config.yaml
num_hidden_layers: 12
head_dim: 64
norm_eps: 1e-05
rope_theta: 10000.0
parallel_block: false
init_std_qkv: 0.0255
init_std_o: 0.0
init_std_down: 0.0
warmup_steps: 0
decay_fraction: 0.745
batch_tokens: [32768, 65536, 98304]
max_seq_len: 1024
max_steps: 11282
MLP neurons of a small language model. Each row is named by its layer, matrix (gate and up: input weights) and neuron, and shows model dimensions 0-255. Each number is 128 + 32 x the weight over its row's rms, rounded and kept within 0 to 255. Numbers have three digits each. A neuron's up and down rows have the sign that makes its largest values positive.
After each neuron's rows, "fires on" lists the tokens most often at its 100 highest values on Wikipedia text that the model never trained on.

L5.gate655:081134131122155211082090056173041168107171130166115110121117187130115195167154146124147114132114145093117161146117139116161122073152126113139171122206146122159106125190128140145163114153188101120134137122150125173074157127152113151191113192081089129167141197126128168110156090165126181064132178127139036133146110135118172112077130110103217130106147153150118138118184127106118154102171148100157158176157129148114143103159099122127122084083126144146105144112098123207113102120110165121096194149101112118067175150138167144134119103154096110098066130106116108132196066126160140069072099148103096141125164103163061133109114187152125120165100109141138065137145127101197138110133122093130143137090161120122119116125182122128112089061115119152160097081115123125154125134136094
L5.up655:161124074147105033107097160142123173158183076131108129150126122128105098105127116058111133152127095062194164126167131131118134128097090170133176158109131108101128143129115128140132083172132141144116167125130110068186118146176107119157184134140047153115111117098136094147109109115189068193161123103141094112185078182093091048103146140189180155137101093180176130124104151154106172088109109128108174108145167157073146110151108110175170090177108137110107096119105164087157087130145079170109148157128139055066132134135164126182162132157136069161090120110104137114108096097126105174170123095159147134103115119121137165110159117124138150131127132120157174144109136153181146114140147078131105106086101126153115134149096080115035114136148137092054116104146089173079073060111114
fires on: " |", " +", " of", " for", " ="

L7.gate393:113123143080105065123128118161086179139139182109162139081126130124130128124139138162076079171091121057152167181155151133139142124197179152168111119137106120040093015153104194127173143105137090124083159144057149129178150170176129128129114098127102176171155154128132071136101161054177134134117114077113105189126132145083142096070180105163133145141195103153092136139116144145126104119175091112091135193119149160177163089173125109109140082182141117105190130112120120064101102125108136145136113158163127086122173073099120113083115152149164172156127104146147134057154116187167173141157178104138129158094144140108141128153101067105156111167124146156125100093117125160169119103088160090133123119139140109117148063115150101115159177148129130131113093169148196131109098146137146
L7.up393:077131087169188122122200188137145148102133122146153156067139120090109181136070111107086092185130148174164092102150129101098121165188163162131104102118120117099145033091053119110148107051166106100134105201134099120178112133092165052147131093154110167149144146102157096106148122039083104198069129114164117135079149138136087119107123128111131119150149108146124113084123186118193193122150125161102127153084143143092128144170135141116204114171143162159126123119059108131112087115123124143156092098092129114098078045134090161146168162157137134124116120144116104154094130158140183158127204134103203150144101155131150137125056141103119140108125085092097095112113145167178138135090151139094118130148107117105160130106096140097121119118129166144143139103208173130149123161117137
fires on: " in", " the", " of", " over", " entire", " a"

L5.gate358:086108134144099136173092095099144169158101143106204098140088116141146129122078174125081124164133168155176128131156103182114164108142087108139118108124113153064097105139131099156103138053169078134106189150070145114086144073193043107131102070136121149143137116151137203076109119152138153132165153098117125139143104151148054177172207201157178118126114127150147155147097001188162103151180089115097123105138140123140102126167145159103158135095139159120107143134153124089117126126136091136109106091075179117071168105118124107091139129163122143086077114152111093140144121186067140203067165128180128180128110088160131119123127035137094097141060153148119116143163146122110120126159101129116143124134154124053103145104109134092092139115123151137136145121133162116116136124156130
L5.up358:149193133156145119125096123111147107119115176165123061093121197100141127102171145135135116098133120043104143149154112159092158161109100138151162103129118195134116082158103155064126101163141128158149143122065114116146172138139146150163124126116112129110150116190134083118134142109089077113130111142122140129134117152099135061173151163153135107142155134100120129083202099111135055166109121138096095118169168083153094185204084064151119126103116119208157134193119112080110135110144117105078171189125095143144149140152186100128121094123124107046111111170176140147207155156127106183087082130080128184118109166133125086140079145151150138139136140142144111176071127095170142160171172109177100100188112128142202071141107106109147111113151087098075160081127205105108096139138117
fires on: " the", " a", " he", "so", " it", " an"

L8.gate1:047139114106122122168121095124120070091088092138102086124127106097133115082140129128116180068110155107172113138108108097171146128135166103117113162175097113084067088090091152105144159122119214129123100082130126136088142134155097133184131107152104114096072125128128140135060126129135176131132144127159136122101131185123071081096148062154110103169143172114112103146175201096098126192150116115148067131138153110106095150127127149123112131128196148162195137153104109129160098112088218152192083118138122170160191106138139146075148125137098110086132121129110121141126175170123117083106082095161138127161090116160090143090098122126144144134124192089088182135237145152164152127094128093068133158133134168147177126153157128224127145153180090104158140132077146139113161152183171
L8.up1:147118056153105121151090093157125173128132129125149147147145120086117111105144103131116091132162079133136131079234036154138177114118122030127139141165130084137108158086163112099123114111117067142126124139192108057117154086157111103140125176159168147099081159130168088130124113074115140137159182150130103102114185163146125117147120136076137104152141127173076068141181142133145123133200141194124117132165170065094127134134117106135164133084201103168171109126116164110158112119088168132096122108152148141118176176125070176109166128119121134147128081191175178186130150150137122131136107170127133193099048121135071156114111156118140134106077147147091119131113133134160104169135171152131152157100151094100148044103108110124105154148133071102174092150101115184121197106107154
fires on: "\n\n", "\n"

L7.gate618:073158076162103124116132140130146117086151109112136131121141117086156128162126126134102078166088150126103140117118197204146124118085115085089101151181088130123151090137111169119162105152165115150120108128134125109051148123089177138166093136107169166112100141147102052059106046095236128129115118128187072213118095176096117154140180130102162149101112162153158189142130122138141125078151182125102124135125160100180095166079108143138112119146092132203092140108096125173120124079146124126080195119104096174109120129119102133138177114137094108133161155100117104157104171144124074120142089101034140170138095163107070164101090099109142129085121157136074129123161134108105118108159169167142212069101117137124114112059126107137131113118134136109203098110124122110135155161111081
L7.up618:085111110107146089099104147135146069157131131132120148163080127115135140091067099078142114128127098115161110186195102100117108113078130087164102140133146106187142128140100162116121110157176130150168158092122053105096059161111075045107152112188161124108088050108131069082150116142146112135118094129144141123128108150101105086102140146187155183089155166109088136140169090143148132141159142108050097150092069108115176121144090147197094133101101156163109148162114135146176110129157167118100200083173140158140123157068157174094131100161137154154141099150110140115162170133179124157083075153086062111046132102114162158154170147129136129097117076133141104182165111175128140168114080146139114119101195097132100161110170168142159147108142046145095130126111057130130129131131123
fires on: " of", " +", " made", " wrote", " as", " in"

L3.gate628:147131098154173164090106093178122109143132140143153103131142121111116131101096122151122126116119171051053155116109107183070109091146102126119143114124138156055183095113150091111155092157112129112157102142103180135120127074159114129113138120108117147194148118198159158155112177092138103145179140117140130119081091101169098142121129104163123151087164109161106159157106143198066164083172093169083124106143147131098130152127122157138112086173191123129119164212200063116158133176121104174137188138170155201117123173124104107091167112136154142083188138154118124145110104117125097195099109162113089082128101154120173064133162154171053135040126130129084091078135102176176144063126093154156102093109136134108132142128148116085159096120131131145086133099156174107093122068094166
L3.up628:080102111119139124086141138145095164165079098109106122174100058163127147101124167110132139081156131073139117117094110195123102146126087178081134137113137087055128148132190124162140126170127196147105155213148128138122161138150111093138108084116092088122082172126095170171061132119165100162143105125122142132123146090102079140115134129124171163141112127160158147145075187073101098141126158126136119165104091134162161091108086192137138079172177130086122143145094129166161163150106117116113127145105180219128106145174143133156146114152077125068100107089126145090183130111171078176099178134195174108151091093168122140191126117155072168115085095184094134166180131137160076086203126134103134145087125143098118079165060099107132107093136191071114118147112114113129119135125115
fires on: "l", "n", "lis", "ran", "ti"

L7.gate251:166134130140109124120130135125117132104163166121137159113175105149141146046119173126175191108143141138091094129157143123157078132087102199147157150140145122075116139155196122121069116151136162094128166112122132171146119116122095058081155183121133119205122084139122105143078131123113151138135078133117148125207132144087112109141079072133098093151115133118108156162144133192146175147143083091206111093108129110131143182118143122080167111139168079133110124172112099122129223127146194158082136128123169151158132120086101110126157226178139203089182151115115101125196125082132142127137145153185193137167110155090128120137101146142086177103115080103154120157182157143159138133081136125109111126109172138065136182099142089157166120115113165121214126099195130128147111081157127
L7.up251:180152157103102122136121090089147136062128102124103168125172167115139114129137183114158129140127084102135161085096132095147124081115086118121137099117093069118120129189143113143130158118080168109138109120173138157140130111139086146170112175099164046128121138198117123071124125165073174123103185170128143181189106090130168122155126142093109114149139082050068178139178193150116119114070122121164136094122120159107132165114117126131141159147177162108149178119093095061098080148174205155153088102145157121186147141135105116174135096119106161126199108134107096120203151108153130194085095109178088140186182137131114156113151136188045087155117108137157137149148080101155141093136122186151165145154149149136140152183130150151139117067058148145152120159156085098126128090122095
fires on: ".", " ."

L5.gate289:135183159124059135116123108122118104148121110143102085120124104051119121155086082028140120092144144118145133138107073146165181100101099104110157172086077146147123126104136116131117136138145146213179126131108141119118175140170128148134131158176127138056136107119072141170140080117108144167114152129175125105135166120127180097132147130144110130143115149136111146143102136113123110108084129107103108125072126150121169184174187134137041167161113129092093046146173107155163133051093055123131124152123099111155119160176113061153099141092155126137102160112166174166135113195151146151111120150200125098174148117124170140146169148179051151168106149134164132164121115129152144130097119138169122045073141159109070103087155208204114153096115082129154140114150135105139136049124127
L5.up289:143151125103087084162180147136139149123079117086118185143055183138129150163132127100131146131138120089125101107082107161110152129116088072164147129160083190102179131134216147156181099096129166063112085113119108141110110106133128140100132116141154174127147087103084157156195132061088092120094138189170168115081140171135134157154067167167160157137139137146122123069109182134113105171110120130138118155085116098083148135153103156100191139145165192110165137132119121142175154067182153116096168165104117092156200179152138113134147140112186177085046092091161108135124172100124120163139157121120047127101130106209183145150155153152124163142165169142141104126141158176102178151113122138159172113111159147103158091096129164192150156132127064079117138092098116095137119116118135
fires on: " the", " and", " as", " a", " of"

L5.gate191:088153118105112096141140109117099132120128086092158091136174127159104132134132128145128153195071158113104106138141061157100139085089132169099181136121135127080171130128117126119209133115215062086122166114077136166120151116132107086174146128117160152132130117056131142146107153107052148106177144095128083177176158141040096152077133147207168141037144149070098065061146168116129167130130134114089111072134127127138200182163092104057180124158130087148159087130098115112123118174133115162126186145119134210110135190091100100137112148130173156093132137151094124119115085104145184120163146094180149149078104130111119100109095106119063121128165123144101112126142139138149031109130185140100128183131109137132089169123105124110119106130133133142136125156143119140127112161132163
L5.up191:173174077097149079110116148100210147088044110139113118139098127090086102125100078155103132146143081160032162114146094111177096127109094166087160094145113132115111079111126171105170133105167171145196154130166123104087135126144152145152122186120112173183132150193151147104072109149134092135100148088116136115171111099105147137167165147201129140109129117116105064102106149119130149153087068162147125193110103081082103089126084132123088116137146122134183182112144109126120123224099084175071112157093144105150107080167201133149151144130145172147136099089118097081104177112147172081117131147065134171120095134180117199181101175119114123152099147117147157117156121104129159163171127118087120086160079146099137099156096110132103140113094081106152180136136154143122104099121158
fires on: " a", " A", " an", " one", " of"

L6.gate453:149099128109131074150135193144092087064128136124182151157092133139119133135159121092186171100165120128092138089165131132087124179134138078147116144119156185109128104085122127102138221151089076162177120082132126117095149112099162132111121154129104152163112126089175104117135116185097111157113060115107145169135092123066132101083073123160156104129088109131140125153145133119112102125101110198139148153139147150164130163135068150121104110158076131125160158139143122136061219046144070057131199146192087096105212143083168140124121168117087127091164135140143101096108167118126061146068121094107076134149137126126119100108154160124150160189134169155091107107101111175126179151117121065170123111119115154124158151096108096071181107123155092129180166136154161174165126130136178
L6.up453:109094143159110169116087152130118129112078114140179107133124082134058125130079155046105147120165148139150153122115080157173130116092118177152175176160181132135136121154104079131199115126172106091147079156156174129112138094085119090111133154117083084122144129085116174181128104104156081144119132145158148120133124126125147065116110158068140133143163114189054112095168111126120160117039144148159046209121131088114092144061126069129085155135112137141192122151127144117143120161121165120098170138103107117129127117126154127168116137063089122113101091113116127079147134092124115152105203148122101164154102168056137154051114119091109104155121070185091127116164144174215156152183095157130112180122127126111117090128106177142113139140150166134113101165104142128167097142122220
fires on: ","

L3.gate481:144158112128116072155162105073120140160079127142099158152087151055155073072107171127151078122109109139184138136164137065156134136161114125141108109120135176142135098111117157131124122151139131074122115155117129104112159125058168123114171104125096113141087151156130124088113139123160129128156181146078174078221184135102098151137144157111144115167111127051119139167175117177128144068113170149211119153119054145100154108139165133183122175125180067105107191106094102141148143104117147101123142111168087127149175084162076133127125179061109128096104130108123112111113101051127153100131108102147137151063155155121136146181114139131066123121083113066160187109133125113167143087125090201184171151121132079140096134154077057125155145117133149088176136086186106090139162145103128
L3.up481:157122140108167071126095127101168134109068105099117070103109130066119137084163162067142137148121148139110131074149115123163110074153106078103108099078047129110168145148065131112153109147126119104130093145134169140129135141114112121154167140096137139140144177131166185076132091091078116107190157120120146121120198131139079162134121131159118169112119115010158132155156195193204193197081141137135090152146124129178141112117106134178074145124140139111072112149093123141135125144132163129161150119127175085175148117142114107117130160113090113087108163071101092169180107119161122181109168087091148118095175146113172129132088129136093161089087132109172124116115112156130197129128134116141137135163136166143078145131103072122118076127136107002159118164160172081147096099121123
fires on: " .", " U", "U", ".", " Mr", "b"

L8.gate370:165099204177126110188076147148142070159129166107154127126165087135081112113118067163137139144160150117130145139137140143144071118120145132130108109101128085166094107083129176177068096199142180092156084074101159117132092128143201143095153159130154164092120124112101111113158126146130188072147174175117143140097097115188146103132118099110083105123100138106133142116146160150094168094114123146103129084137172144135146176087142100075127149060122145122126124159091091219065161129112145169070099071123133168152049143096114143139126254129116187117138149072099118089150107113153122126155103079122091135116108150126153113208123153106136132128086073094157140143147149113173136127141095081080125141123123089132110207156116119116162143145127140199145172157080150141104147115100100
L8.up370:095139154150154123145170089094077168133120112133149147134192127085098112143120091066093119129115097094102114109109124140169117097136151115146120128103074138192088165141099058145153134072112122096099142133158148178097150154108128169124115232121117148097100151183099074174132184138127124061118143073113153143126198050161094111119193155091067171121164137172087103116165156131142132092148166095097138120187142147169149182086111167119153103085102153120152120161049118127141148131139109133171153136155173172161129141109166171097172130127131154054116145095119113096147105128116124129084009164128129078215121159117111125099120169127079152086127121155155104204149099129099122128137106141130159097149094109116064118153175096106148166086146124136171170139133118148093144132126163
fires on: ".", ")", ",", ":"

L6.gate229:123106043191183104112075109132117131096142113133141101167161172173196008131076166151113118076107118122129069103100138104107135079143146140182132116107058112108147089156143104120118171123087081143148190152145114083177149135113133107157136146141167118108110100106100138112120210153119151054144103147118156100202129143116161131171138116135146158089104123158149153125211213127137149083138177160121086157148159096140100146090101157091095095163122128107088148077104077156106129143139090113151137143143119091091153117099088089109108105101130161103142139128118135115100124117133126132133078112175092122160141142170107167095167168126144115107129078141188141164116188121132144133179185156144106197100074142134081135142125124114084132092118158171171122151130205081110130100202094
L6.up229:139110142178094117143134143116127065168147116125124130115126150141083084082089174065141103156143134139104156089147069159155091153099171166114184124204101091143130196119072186054124183110127094089116107117124118119132124146147158130126132155182121084129139095158121102119138113154106143127085124083064145161112092123114126080064098129149086057125116135133139124165101141080126153097142091111111104090214125113084167171142166117114165138124115088100100105099141120086117160134141160140133108211118118121080184127152152159064075122123137132145124141146104107120131153129085131132122124085174207151182082058112124132140147140133108092168117137149122162095099152110161125138172105206117105170155078074136079154184134128081166105105084044175173106112152167142050131107127075
fires on: " The", " 0", "end", " the"

L5.gate613:130131139145099150098152134150115095142199133147121141093122131147118173117113097094125095150148127160174149104156093109124112115142161106136121153151121095139115109119125121103117164140116124162134094108100076103098131145146160089108077178110111096162046166089118153096152095151059138139101097174155130167174186116098100117119168182081096135159116188139104180142140135135158091116157161115084108064155088133138099134075076142082141144093076095183053158070197076194115149111108135106160098070129124125167132146140179125128127135149145127106192195150078090115135118144113108131087161118152170156068151186106130126107097097109100146096114168094091081154227175173083113089174166136142147109210068055142134121089117104101153111125120174128131113078161121143119135197160094
L5.up613:180099127184166155138136139074123084110169124135126151119127106131131146078075119134096114042126130189179127191038121080124189118110124156115103120164101141132099112091118179105105103161109115086149106146153116075112121181175125127141154167100096091130150144157103138083189123107086124118195098162146149214167171151117128118125177156141139126117137185074124170156192146118127153106154165136060149075119115135143069134131132102119104121113149124144117091176155074160157059113177141109152087142149150123192107174166137171175091159153162194122146128145109089130127121165086124170141146171094110125092165111115136108112113141159157177180074149120105096175161144097113119117159140172186151109143119053102124106110157127118123151138106204164116052085077100178149125146127122
fires on: ":", " of", " for", " in", " on"

L6.gate678:121152090136114138162110120124117190094200129056053112145196176125131162144099147137144078149116129179096100114162139137177135102157141119155145116189081177158152131083174122117127107081132094088102097132140166120098085158138130105146157131145047083177131113130174115091114124137105130142131127144124135102135160127126117120116137121136175096135125121133130151115113143174108116099183169124168131104181139150113056148127116159092029151116104208165137104143096070155150102140110176103151127103132114169116084110132101117104097194121101097114077151130139112132148159082179154169200126076084164135106162100142131147145186136056153150133133183065187141139161199147100173143163084157097103116137087110077079129127120091137103123112138087154142182135201155176055128079094116
L6.up678:075158110174101073118141135138100179161139124065054141106159142095146087058098158147106099137063083078125175109073080085139156099105109157105152076130098108118177135173095169195165166136126099114159112091131178161161103126111144101128098114151165174140090117181127164126070124215183137164102145107104065100131159145118096146162122104137188134092123129140142117171142173106191176126171143127133195088215068108144133166186112175125122162119143144159109179135132199137146177155110151138117129124099126125120140145135201118075159161157135143100114181146129164125089103113126126120185135129097137162119149125119143100121157147154140116131105143143168121173111124132101150057131122142095102112171131149086129100193125100139050118114179112205152107129166099168102134123087117
fires on: " |", " 0", " +", " v", " the", "."

L3.gate287:162119151199150155126151095093156164092177112158130109136167160108109123109100103121122166148055172149159143095143134081195114108179106158091112168123083176121138130103162106133051133133169057129143103085121125095116114136191131136166135142142109104111127105176089118135073081141123120112144116153164173105189165091148113136162125119123121141090117117110087180094140144135141106150130123136119155049169137122177096170133136156082131139123118069176091157122102113105082114151173139138096110113154182217066168114089083169117148130140127187161176164083122145122045123108125120109184121108147152176095068187159114136139060165097063128139071125079160152156174106109163223139143171169147106133133067146114137170120119112162127097135114150128154131151109103154192140162107166
L3.up287:126070134169148101152203105114151136117132060147120131075096189086177161111139123098161088111137123111129140094074133162139089132104118115132121149104111106157137123151108131156128093134123085099152094096135128121171159117152124182146150118113128128150167133156134113091056119114112124054146085160139150171164161087077069108134151147140090057075189129118121190118104130145182109157149139174106123087172125150121072147144117100140104136140134055140082121105076094155161173121183162119121104141169158155187156053089183156092106108099096148126079086048107116159128092163125129134134101209119123175119162164113131139136120143138110155125133159139118126144115154151125160121129149184103176127157095129112155197075195130063107099057052095105116149182099082127175158181135079
fires on: "."

L3.gate302:142135154099140108121176145106176104132123137117093163115072125201116123117157130158141107104081129162187182136136122142134134222117130136142069113103158204127164117107161148095105196098146115128128075096107143099123140104124114156151116207169108101089106103152128108150146164099102133215114137147132115162173129134120131106047130164108108061110130120059085170230143112044090110081170172148065121084109124140196127134132141159142129089099092147068111155103155167148130186130148154117178100121179162118132156144115105135064118161082096128127177116118081131124060128165146167111118120119184125158109105167120158141076139131095122095140100138124151119102134087143127119080144098160084066137136083124117119152145096137078166156071085144158139140118181127155151174185130173
L3.up302:155094103154152152161121163151145100163087130140143158155137074151050212185150149101102144144092147148166202173081117148207130082154133118130101132106186117130160089160109128135123171145177220104141084099107166128096112180154116147120074113135126142077157120099092175187155144115113140144094134107080179116145122108140125103168072129106141102124121099098127201110138152145080141129095105157122129071120118078150113164086130096144122122165104169061162136118140164136128130120084153140113133109120116084190099094117105180106105146098113116105100095140075146117172144120098142101145153122141046106116104183100115144156139117092132098099037043175159117143140192151152126130176118100099103153157071137117092120166156201179144134166143129162080077136088157159170128132107153
fires on: ",", " 2003", " 2018"

L8.gate583:093188119137165185092102167142083143089137119129127171137148153097082128122077139091136077116108141134142130191129152126149175142122110091083066175099120084173112165142085145104112098119135177124120137166128100113171158138084087115126124146119164116140118122140137133143110089116105133159146147128132156121118153160129114110056181159162156077098109149075119121174113163112129115084128084128129108111077127100103218168144133140167118100105159167076090145144116176152082097069103120079091113079174127105142136197166132138154131100108107184086109124142139183162148144084134106070047104192081147171124106162161138151088137123142113152134122071106126095138150141172100140149140137062137209074151084093108156092033096123182154098178119154059073124082111120155165109111078170
L8.up583:177144161069114211152117105130091137140162134141154159120143158131099096126179119169132135096147211084064158148112166137141135064115079133136166136195082147088099160112142151100127097079092156128124134167112162134116146103119086154178115159184136106157124131160144137189117136055106143095167105186110121114148123121097156149102175158111075102110089183109107115201117096121139119040111123129135094101117152125067125074125136129116112134163099141146146125037098139197108129079123093145092141112088133153114144166152143153108077068171173194146124127137102143108131113126154133105110124127088163124110126110092123207131107162063082115096096117128055082101129126174109115151141123159187129052120066095103125107077115137159159131096108143074140154086051112142108169119108105
fires on: " |", "-", "s", "|", " in", "="

L7.gate434:122151067122181178115153187201157126168110101089095131148192161097147111092155141146155108110148152133166133114138118097131172063121108149072120160160111062082113112073105135112166109104161177128155115122163124128088157144111089149183119186127156123089105093116124127082134164100135157162154166145133137117089129141110124123136186129105107095128124156118110118175154145132138133149087128078144091160112160161067155092106193175109135143116199176123116148026140093155079163127191117157125130140239120122133169199178125078065099126108108112126132141124101149149174143131120091079113143151087102095121123157146031132119122087103159124065117143070156180166111180076108123103099181189120146117115111142085128115147154136155126157136179065090121151125142108135158157113116154
L7.up434:134118068139128125143166137096122144166159152142139101124196176126125054198116059136141157151143162143090139150156135148150154102152172134114083152185134135121088141101067226099186149122139181098102155122143141103126124159127154160173155133120138156166131127107146178109070094118157146158126161088153111130061107122128074121132202069083111157162157170133117139131116132102126145112064137090148129077178121133144109108142127104157202095126122103110168172103076123160089161115133137147120142061072082099165124129091084100134147181161137097172109141190090158143056147063147109101159111134182138166106092088136076109109151116156088162112124077083129103089098166112148112095113046157155108156109133133129110129103211118158166182134112126091090125085168163109157164130109091
fires on: "-", "|", "\n\n", " plays", "\n"

L3.gate197:100084109193168129173097114147178202157139189139133158110141170123192074131153099163139122124146106128154095182131187137092125076105147138123091203146148182126115085120117097155177227184117149104110143143128145156093157091148109177097118132132121148094142110140124142136092079091147172169102168067154127070152113103127157138131113164130120143130116135098221123125132128153093147132116152152123132084150080149116139172121119033136139109094142158126129106136163109102161165155059111105080111062193143110109087109109122062182140093169146174108150112124090156148084142171063135131054126139104155098137124079131115103127085129129128121118100126197112144123056128130110085097152133056111116125129099126097103112170156162125192143183150122102098106154123191120116127199127132
L3.up197:131120148098129109103108119088133109112146157124143138077086138165120179075154103123095119121107105172126164148087194132137141144114111079077140120181165130160112138157162090190130119110158093100145094156162178097101132149103108182092100125164098128129144122149133120161080146099186144145097126111087066105072163138157140131145160158147155127139136177113193130124089079097043154119164149158132125139175102117140114120101103082120097078109112136147143132163176129101115119150077117086073190034080137131172056074225105133133136143180094156086176086049147193106138111118120057145156131162172147080143155114098108111113163141118100158086077095166048118168091112148100122181136143155123088124112115105167142053123167120120103129140132116194099115098148135139113119131073110
fires on: "-", " acc", "si", "ori", "iti", "acc"

L5.gate697:060098139110066097085147095163134090121135103115126140132138147134167122131109123146141108126181102106076116161118139167056161126128172126088193089122103136127122124165136104086107040128079155148179134173106124146102144142147182118133127147117051114122118100094093196125166098148108200152088167090086141085074100091114195110138133088107135121127112139182114130215115173112054135123111129083109103145144146154136096189097109133135166096184226102055136108131164154135147139155109143110099133107161128126139133155074154129108127179110144128132145135109133170169128091101130145138129156145124136134127106140163126089113174153115156150137129143111144170146144077112141065085154095129145235096150147096156064113149105102107107136130183101086094207079188138170066144098091116
L5.up697:100131124137123119096150157166128102107124165146152070176130089067104180133149101170056157146067103138061126123186106119120131175109163148171083132087133165134139098129075185165047154111126122116097128139175118174102114107144132113111113146133158102135108079070145139194119105137136128129089140116165097097051142086151086175111171135134112155138124170142145129120093106147133134119135083180101142047102147146160112152095122126125224052097139169094126094101122114161098167181131102107063102164166149130158127131038118060171167132113139137152143100085157150141184133125177101127103138083054160095120106131137123195148191076125104192121179127134107112157150143152105140156115160159143112123082103144085147191130141123163103114114085136164178095118111114095120150169104169
fires on: " not", "ly", " more", " became", "t", " longer"

L5.gate53:115182110100113164072107100167126147077150139105129110088160190091096160121188144138083109100123153110116085141107148159150133218116157155132128118133148116158141069155121198115114113088088130146140183146170104214169121127077092191119135126087123150086187125152085112106112140171135132183125128098100086131149143135134178116135170104131075131146121173148141157145175096156153144138106126094119114133117135168135114121062144150083128106129107099061097103102171161154127087121103116067146166142121091141152087199130095133107161122135208107124096120138124144085141118156133102127123162111146128120216107187139118053154173189154145203150152048098113141114151165137150126157136136126192095107130182144162123095156153076096117150061189117131142097082130196115173101162088120
L5.up53:112039178077103163169190108108162109106119145055178052136112117113139154134156108121111088120110090161165084105091098170113170094144151108101040146094148121148094091153080094141127109120141154115115126126125115114139137128185117120104158107099097098129172107137087163119109183098127144115077125169134131138076129142134139170154152171150140133178123196138223158076082153146122153085151113156155172107138104133184058161173118134124137124096090091139152113068138113100160110137142145139157140099156160178122077158196109093103110116121178127066114085084108101093168108166118105148116135095133115102150125153124135118120108072107091167110082136135148143118096045086123071146078127151111113105109110067171135160109094087180145197174096128171128116081165083144171124106170090
fires on: "er", " most", "est", " highest", "t", " more"

L6.gate315:139207111164143199124154106094096095147127092191129120113126058194115168097084157108148130086130151163150126160145120166150107181160132097135119114209145144146126114140136108101143142139121139108116098107166166140146100110032140073116158091136133107175098068174187169144147164123093137140125068146085104155130081074065163169134109133131121143134091109109130129091078118173133158106120105147098091115121111109132142120146109118123122076173152193085113128206126142114116096101084182139140081118103173160100135037078075138134126117055186145055155121100133173176133138162110121108088142102147083095121088138146063123140177120137086120044120108096110136101136096185179177149133066123134131132156116164157155176148131120121118141109117144178145113093163121089097135106100083
L6.up315:139147090088108110140113099118094130157114135185175111118067138152113141137115107121117138135105086067160121086124121098118123153139125213094103184142198091112189136078132122114075143160171179180118153101158102101154137072138086166098120143090142192115137111126165089119111117178146151092202123075121184119088200092212141136094183147097187129136128166107101134108145126104196064116163119052109122119128120087144137144148109121081067125108121160119118166088137139180115134145104164132108122118133140120100147125125076102099129172124114119132122058111119050137116162151172118156107115134182170148139104120121130167115078154160114107147037188131139081123102163133123072147090170126084139190135127120147171187189106120147125111146134182091146114135059083119107109110162169
fires on: "d", "r", "di", "l", "n", "z"

L5.gate75:110140180088147117161154126157125102169110102090110158172125144104166190101125075128156135112166145119103103130166100115131137099166129109072136193119136103119128134084156195089130150144107106103119125149109064126148137078163090162105176106134123169123111083087119123194131103159108164138160113194140161108116133189118118159103136141196105138168121131086068061122127079131153115183148145160129093116149115096103123129101162144098106169137189157184148141132157119095150105062107109130172046095099081129094203131127129084100145134090110171130155108164096118101154134140070057096175120143161091182146148148096120124108102176054079142173175168144133187171193120152112084149110145136183172096148086111148104123039132120135098088158156102081130114082173101125114155118175098
L5.up75:200122148099134099135179136153206111163135120065116176165158161223138165142141127146169210105156129070118114099153121118147143158157080073139209167128117082109128117082114202138122144097129103131113114150168163154160123160094148124090157078099095189188101070129157133072134176098122117122122080138112132160072117120126175160113126150128181180113105100096131103133116143160145146106155120136164135143163121148124178110105125194160136111156169109162070179058117092130155132108214159146119145168134127113122142156175138106148127105140118108111111148135141081156064140137100147173156162068163128153126150101140193119140113166146166145179184072120174103201171135137070149134109117121144121098172141124155126068146060127134147163125118148077130143087098147150173146092138113
fires on: " and", " the", " on", " foreign"

L7.gate34:144162145186103127091080117130140079152160138106139167184067134110091137127093172087107059108143168187180111141124130130108161127186143192166124070127176075071144088080073173134130079095137124112159149168169127127184116112123151108186189101140121095187115141134061099179148087111096118203178100110124124149076141145183153068120107121105166104064117107144106161101147129128108139177105135128103183195137104163130130135142138067134118136122152119122111126179107094114152139116122159098089197111142099130082114149130175138131140134077163158152139106128153200178118140095131149111095135144144125181153078090193088163080176155134088144159098180105127136134125144113118068091121175122131191095114146096128091129142152079171178169101150126145154079132148117087108161136155092
L7.up34:144127149170168109099096136149068158148149134130168072155082100112179147145095093075154165159107133134123141131107116082119190135116167195114136099063074176103100112069164123144110100146126066121134120163056157137125107143136162118132173180172129165149067109138195120161160128146112133083091158105143162101130145135102092138170180181131155141080088146152079161060066135108067159041147143142107141086111186147097092109145116151151094124109068154136103135134128130140088199160126158100145134148159140071067138121165128043132076113179141119158132088079101110108117155145144097086155122102115118121184140172125139143118099128040160120148098103095107117151143141102100106169082113160184142076174119081087129176116121135147188127076119107096127107108140163132134168127162139
fires on: "ly", " not", " to", " •", "rie"